python train.py --norm="layernorm" --positions="rope" --init_std_down=0.0 --optimizer="muon_variant" --decay_shape="linear" --seq_len=1024
MLP neurons of a small language model. Each row is named by its layer, matrix (up: input weights) and neuron, and shows model dimensions 288-351. Each number is 200 + 20 x the weight over its row's rms, rounded and kept within 0 to 999.
A block is one neuron, or neurons of one layer that tend to fire together. After each block is what it responds to, as a language model described it from the Wikipedia text at the highest values.

L9.up475,192,221,206,154,175,197,184,199,212,212,200,195,239,237,212,197,183,184,211,203,204,197,203,152,190,199,205,228,219,186,215,203,214,203,178,190,206,184,174,192,232,196,212,232,187,189,195,208,213,225,233,218,238,235,174,180,184,201,205,227,236,185,198,215
L9.up642,183,204,176,182,167,157,209,177,220,219,185,178,183,229,217,176,143,185,193,211,173,189,207,177,196,195,217,197,200,215,177,138,223,216,187,192,170,204,196,194,184,195,197,196,180,201,200,202,234,224,210,179,215,202,199,191,189,200,191,194,219,199,191,195
L9.up911,158,224,191,195,171,169,184,190,190,198,163,204,210,181,186,198,194,215,223,173,196,194,208,261,198,226,204,200,197,173,190,187,221,200,202,185,227,208,166,182,226,208,198,194,196,221,156,204,206,154,205,203,217,189,183,181,202,212,212,166,209,190,187,198
L9.up1073,179,186,192,197,197,195,236,182,228,189,182,191,180,220,179,224,229,218,189,165,204,202,194,191,195,233,209,196,211,214,190,215,203,190,182,205,198,212,226,195,197,214,203,222,197,218,194,215,223,175,206,191,232,170,239,201,216,197,181,169,199,186,172,180
L9.up1279,201,186,208,153,209,196,234,198,203,202,191,231,239,216,208,199,205,199,225,192,220,171,185,223,179,188,215,205,196,243,198,179,193,244,223,197,206,193,166,167,224,189,198,181,188,241,227,217,189,216,204,199,226,231,203,158,177,188,202,173,195,175,204,193
L9.up1319,200,210,198,223,189,189,222,228,212,199,195,214,221,218,195,185,192,183,168,187,210,210,225,208,202,221,200,208,202,201,212,187,226,224,155,214,229,167,172,216,193,181,187,196,203,236,222,219,175,195,203,198,214,204,179,205,199,190,181,166,204,191,215,197
L9.up1331,215,163,183,172,191,199,241,218,198,191,208,203,216,167,207,194,176,199,241,233,215,165,222,220,193,158,158,199,182,179,207,231,206,226,188,240,209,179,203,205,197,172,207,170,173,171,230,239,163,196,186,218,197,187,187,201,211,206,233,190,194,202,200,179
L9.up1485,210,216,191,199,214,183,225,226,213,219,187,228,208,212,210,186,185,204,188,162,187,171,232,194,173,187,233,210,209,230,222,151,222,172,147,208,214,194,180,218,230,201,172,210,188,196,220,234,221,166,159,194,196,199,177,191,172,235,223,180,200,195,183,193
Responds to: Fires on the first token of a clause's predicate right after its subject, mostly verbs like has, have, is, were, or an -ly adverb ending (seriously, comparatively).

L8.up313,213,223,182,193,200,151,224,200,208,215,203,217,177,216,192,191,236,173,194,204,177,206,175,179,184,200,204,183,208,233,201,158,222,217,202,215,211,191,211,190,222,198,200,212,179,203,207,184,237,200,171,190,204,204,187,173,207,223,167,234,187,207,184,174
Responds to: Main verb of a clause, often its inflectional ending, right after a subject, in plot summaries and histories, such as leaves, fought, occupied, ren-ted.

L8.up1532,212,228,163,202,187,206,237,202,184,221,190,196,246,170,212,171,201,227,171,178,254,198,210,174,171,252,201,182,210,234,183,184,247,220,199,181,234,192,185,199,233,208,194,175,204,209,191,201,211,155,170,191,190,202,223,193,205,204,195,194,213,187,165,217
Responds to: Endings that complete a verb or adverb after was/were/is, like tutored, traditionally, choose, plus adverbs before participles such as often, also.

L4.up16,186,209,196,186,192,180,166,191,119,206,204,207,226,197,197,138,217,195,223,254,164,210,246,184,172,167,197,196,203,200,232,229,200,216,179,215,235,207,189,176,184,245,204,204,184,189,184,209,170,231,230,211,219,186,168,191,170,216,174,215,211,187,191,200
L4.up130,190,187,200,225,223,181,217,221,202,196,174,224,163,204,202,202,221,213,205,214,182,230,211,178,182,198,229,209,223,191,218,199,198,195,201,183,172,219,170,222,218,226,175,185,215,205,206,173,167,221,155,208,183,221,155,217,226,166,181,184,179,166,206,204
L4.up587,190,187,203,203,232,201,201,183,172,186,202,203,209,216,166,175,207,199,213,246,213,164,194,185,218,200,207,210,188,244,208,191,203,207,211,203,218,196,204,223,202,201,209,198,193,204,209,204,211,212,233,215,179,184,203,186,194,201,188,176,184,196,189,208
L4.up891,238,213,214,213,175,223,201,199,234,214,182,206,203,194,197,246,167,208,203,221,189,192,201,231,181,177,242,240,205,200,159,230,173,219,233,172,231,196,223,182,196,192,208,224,188,189,193,239,194,184,160,178,215,207,200,165,210,204,186,203,178,175,188,213
L4.up1114,220,205,195,205,218,176,204,230,168,191,195,198,194,192,197,210,209,203,168,234,183,238,186,188,180,185,228,218,191,213,213,206,197,166,225,199,195,178,191,225,206,187,191,209,237,184,209,227,173,171,211,206,195,194,199,214,189,191,157,155,230,200,221,211
L4.up1248,202,251,201,209,196,232,209,219,170,211,186,190,206,198,215,226,193,170,162,209,195,179,213,233,197,208,212,233,200,197,203,196,195,208,219,200,228,176,206,197,213,207,190,218,175,193,173,215,229,189,200,213,225,218,223,204,187,212,170,191,224,164,181,186
L4.up1298,188,201,168,197,227,215,192,198,160,195,187,246,207,189,212,187,217,181,228,201,186,215,238,143,215,196,210,197,197,211,192,158,184,182,217,202,214,201,187,185,244,189,176,181,184,213,206,194,131,218,226,213,239,213,222,194,227,166,229,179,203,225,187,228
L4.up1436,183,185,200,169,185,198,192,203,197,214,211,226,225,205,206,184,202,189,193,189,204,213,176,191,220,181,189,183,182,235,201,200,201,188,218,215,190,228,206,186,176,193,194,188,217,209,205,195,191,206,212,192,172,214,191,151,209,207,241,189,213,191,220,226
Responds to: Forms of "to be" (be, been, were, is), mostly passive or copular auxiliaries after to, has, would, not: "had to be rented", "has since been closed", "were made up"; also stray Is/Has name starts.

L4.up351,206,195,220,191,197,195,189,206,197,202,211,185,221,198,205,209,183,175,187,199,184,194,247,195,204,195,208,216,175,162,219,204,191,204,205,200,205,245,223,208,141,226,170,206,176,197,237,191,159,209,201,195,209,198,247,201,211,174,198,195,202,203,211,202
L4.up673,198,192,187,207,211,214,189,215,210,210,191,220,229,216,205,180,209,207,191,223,180,214,237,196,238,186,177,205,176,202,197,231,195,211,206,201,177,162,193,207,204,213,226,201,186,188,208,228,273,260,186,199,206,184,153,191,213,193,210,194,203,193,215,193
L4.up737,198,189,178,181,191,215,204,202,194,176,212,214,195,207,178,187,223,223,233,168,177,205,201,225,221,215,180,207,227,229,238,218,194,164,182,223,218,185,221,197,197,192,193,180,183,182,206,205,254,201,169,210,186,239,193,161,215,181,188,195,164,187,192,213
L4.up794,199,181,208,173,212,220,233,200,192,192,210,239,208,252,211,190,241,173,194,178,182,210,213,196,217,182,184,238,191,211,207,194,227,168,207,202,243,175,224,198,184,214,210,198,209,210,164,209,227,204,232,189,205,214,168,235,199,194,186,201,228,193,180,224
L4.up850,218,211,211,226,209,201,193,189,143,212,228,182,203,225,159,190,214,216,203,177,202,196,199,158,175,196,201,213,207,217,185,222,184,208,178,215,198,227,222,177,171,201,159,172,190,192,215,189,226,221,236,188,215,210,207,182,222,183,191,199,196,215,188,191
L4.up863,200,223,187,203,205,160,251,192,180,197,179,208,211,229,198,189,256,186,215,184,203,195,228,207,214,195,203,212,220,194,196,192,190,164,186,199,221,228,187,205,190,196,202,244,235,192,177,202,176,216,174,224,220,204,178,191,219,184,209,199,180,209,174,166
L4.up977,216,155,160,175,202,179,191,198,183,210,192,191,169,187,200,234,190,211,211,212,192,237,216,174,204,220,193,195,184,183,190,180,163,203,233,200,193,178,223,223,188,188,197,205,209,191,223,203,233,237,218,152,187,203,159,178,206,231,190,208,185,160,203,211
L4.up1014,182,186,193,200,169,197,184,192,197,199,168,192,220,223,185,193,213,172,178,206,170,233,229,200,207,199,224,193,215,231,168,171,204,176,213,222,173,223,215,218,186,213,192,201,211,169,187,192,190,220,214,193,211,182,175,197,234,174,197,207,163,221,206,177
Responds to: Reporting and communication verbs that introduce a claim or quote, often the final piece of a split word, such as indic-ates, stated, saying, claimed, critic-ized.

L9.up66,210,185,212,198,241,175,199,181,200,208,200,213,185,228,204,189,193,179,222,176,162,225,221,223,189,192,250,194,177,193,170,193,233,181,191,205,214,200,190,190,179,196,176,208,189,220,206,216,186,219,220,206,204,173,175,212,192,213,213,211,201,192,169,214
L9.up183,212,223,204,185,202,207,190,189,197,192,196,232,208,211,182,207,237,199,214,188,211,180,190,191,219,201,272,212,242,181,131,226,195,214,181,214,181,217,223,197,170,201,187,198,160,194,210,204,185,192,210,196,215,168,195,189,187,205,185,196,197,186,216,187
L9.up216,203,184,185,155,199,202,172,244,172,217,205,225,205,186,175,169,230,210,186,186,174,219,186,178,192,212,184,195,177,192,198,206,249,193,226,194,201,192,198,210,208,202,182,174,190,170,201,183,170,162,196,214,221,184,207,173,194,178,213,201,154,167,210,188
L9.up440,200,219,193,209,215,215,174,225,191,202,172,252,170,238,199,217,183,191,227,204,168,204,218,223,179,197,211,203,185,196,200,190,175,203,198,198,240,171,208,169,205,200,207,172,197,192,230,198,170,229,161,190,194,204,215,183,176,210,193,194,179,166,228,199
L9.up535,203,235,182,207,201,149,183,232,241,219,228,214,198,218,173,203,234,188,167,200,224,208,209,222,210,202,212,230,205,226,177,185,214,203,185,219,183,190,207,198,203,225,174,176,176,178,214,179,190,244,204,201,184,206,192,195,207,188,217,215,158,192,220,208
L9.up844,225,210,196,203,196,223,212,166,198,210,194,207,213,222,199,199,247,217,192,137,178,175,219,203,158,197,212,210,256,198,217,217,193,221,212,218,205,197,234,198,186,196,223,190,221,214,195,212,185,146,214,173,173,208,169,168,203,189,194,179,170,147,215,160
L9.up1014,191,190,213,175,205,188,209,195,191,184,198,221,202,201,206,184,165,154,223,183,207,191,211,167,181,226,200,169,164,192,196,195,190,192,177,208,221,198,179,211,241,164,183,201,183,160,194,217,174,192,222,212,208,206,190,197,240,199,215,186,173,192,192,204
L9.up1419,175,216,190,191,199,197,226,170,176,214,216,187,187,192,194,195,226,182,182,193,208,225,191,164,227,185,187,216,207,208,198,178,168,165,201,179,175,193,167,173,217,185,233,199,242,186,197,218,181,185,217,232,191,206,202,204,202,223,199,183,216,237,196,205
Responds to: Final pieces of verbs, mostly mental, fear or speech verbs, or their linking prepositions, just before an object or clause follows: believ-ing, fear-ed, tricks into, interested in.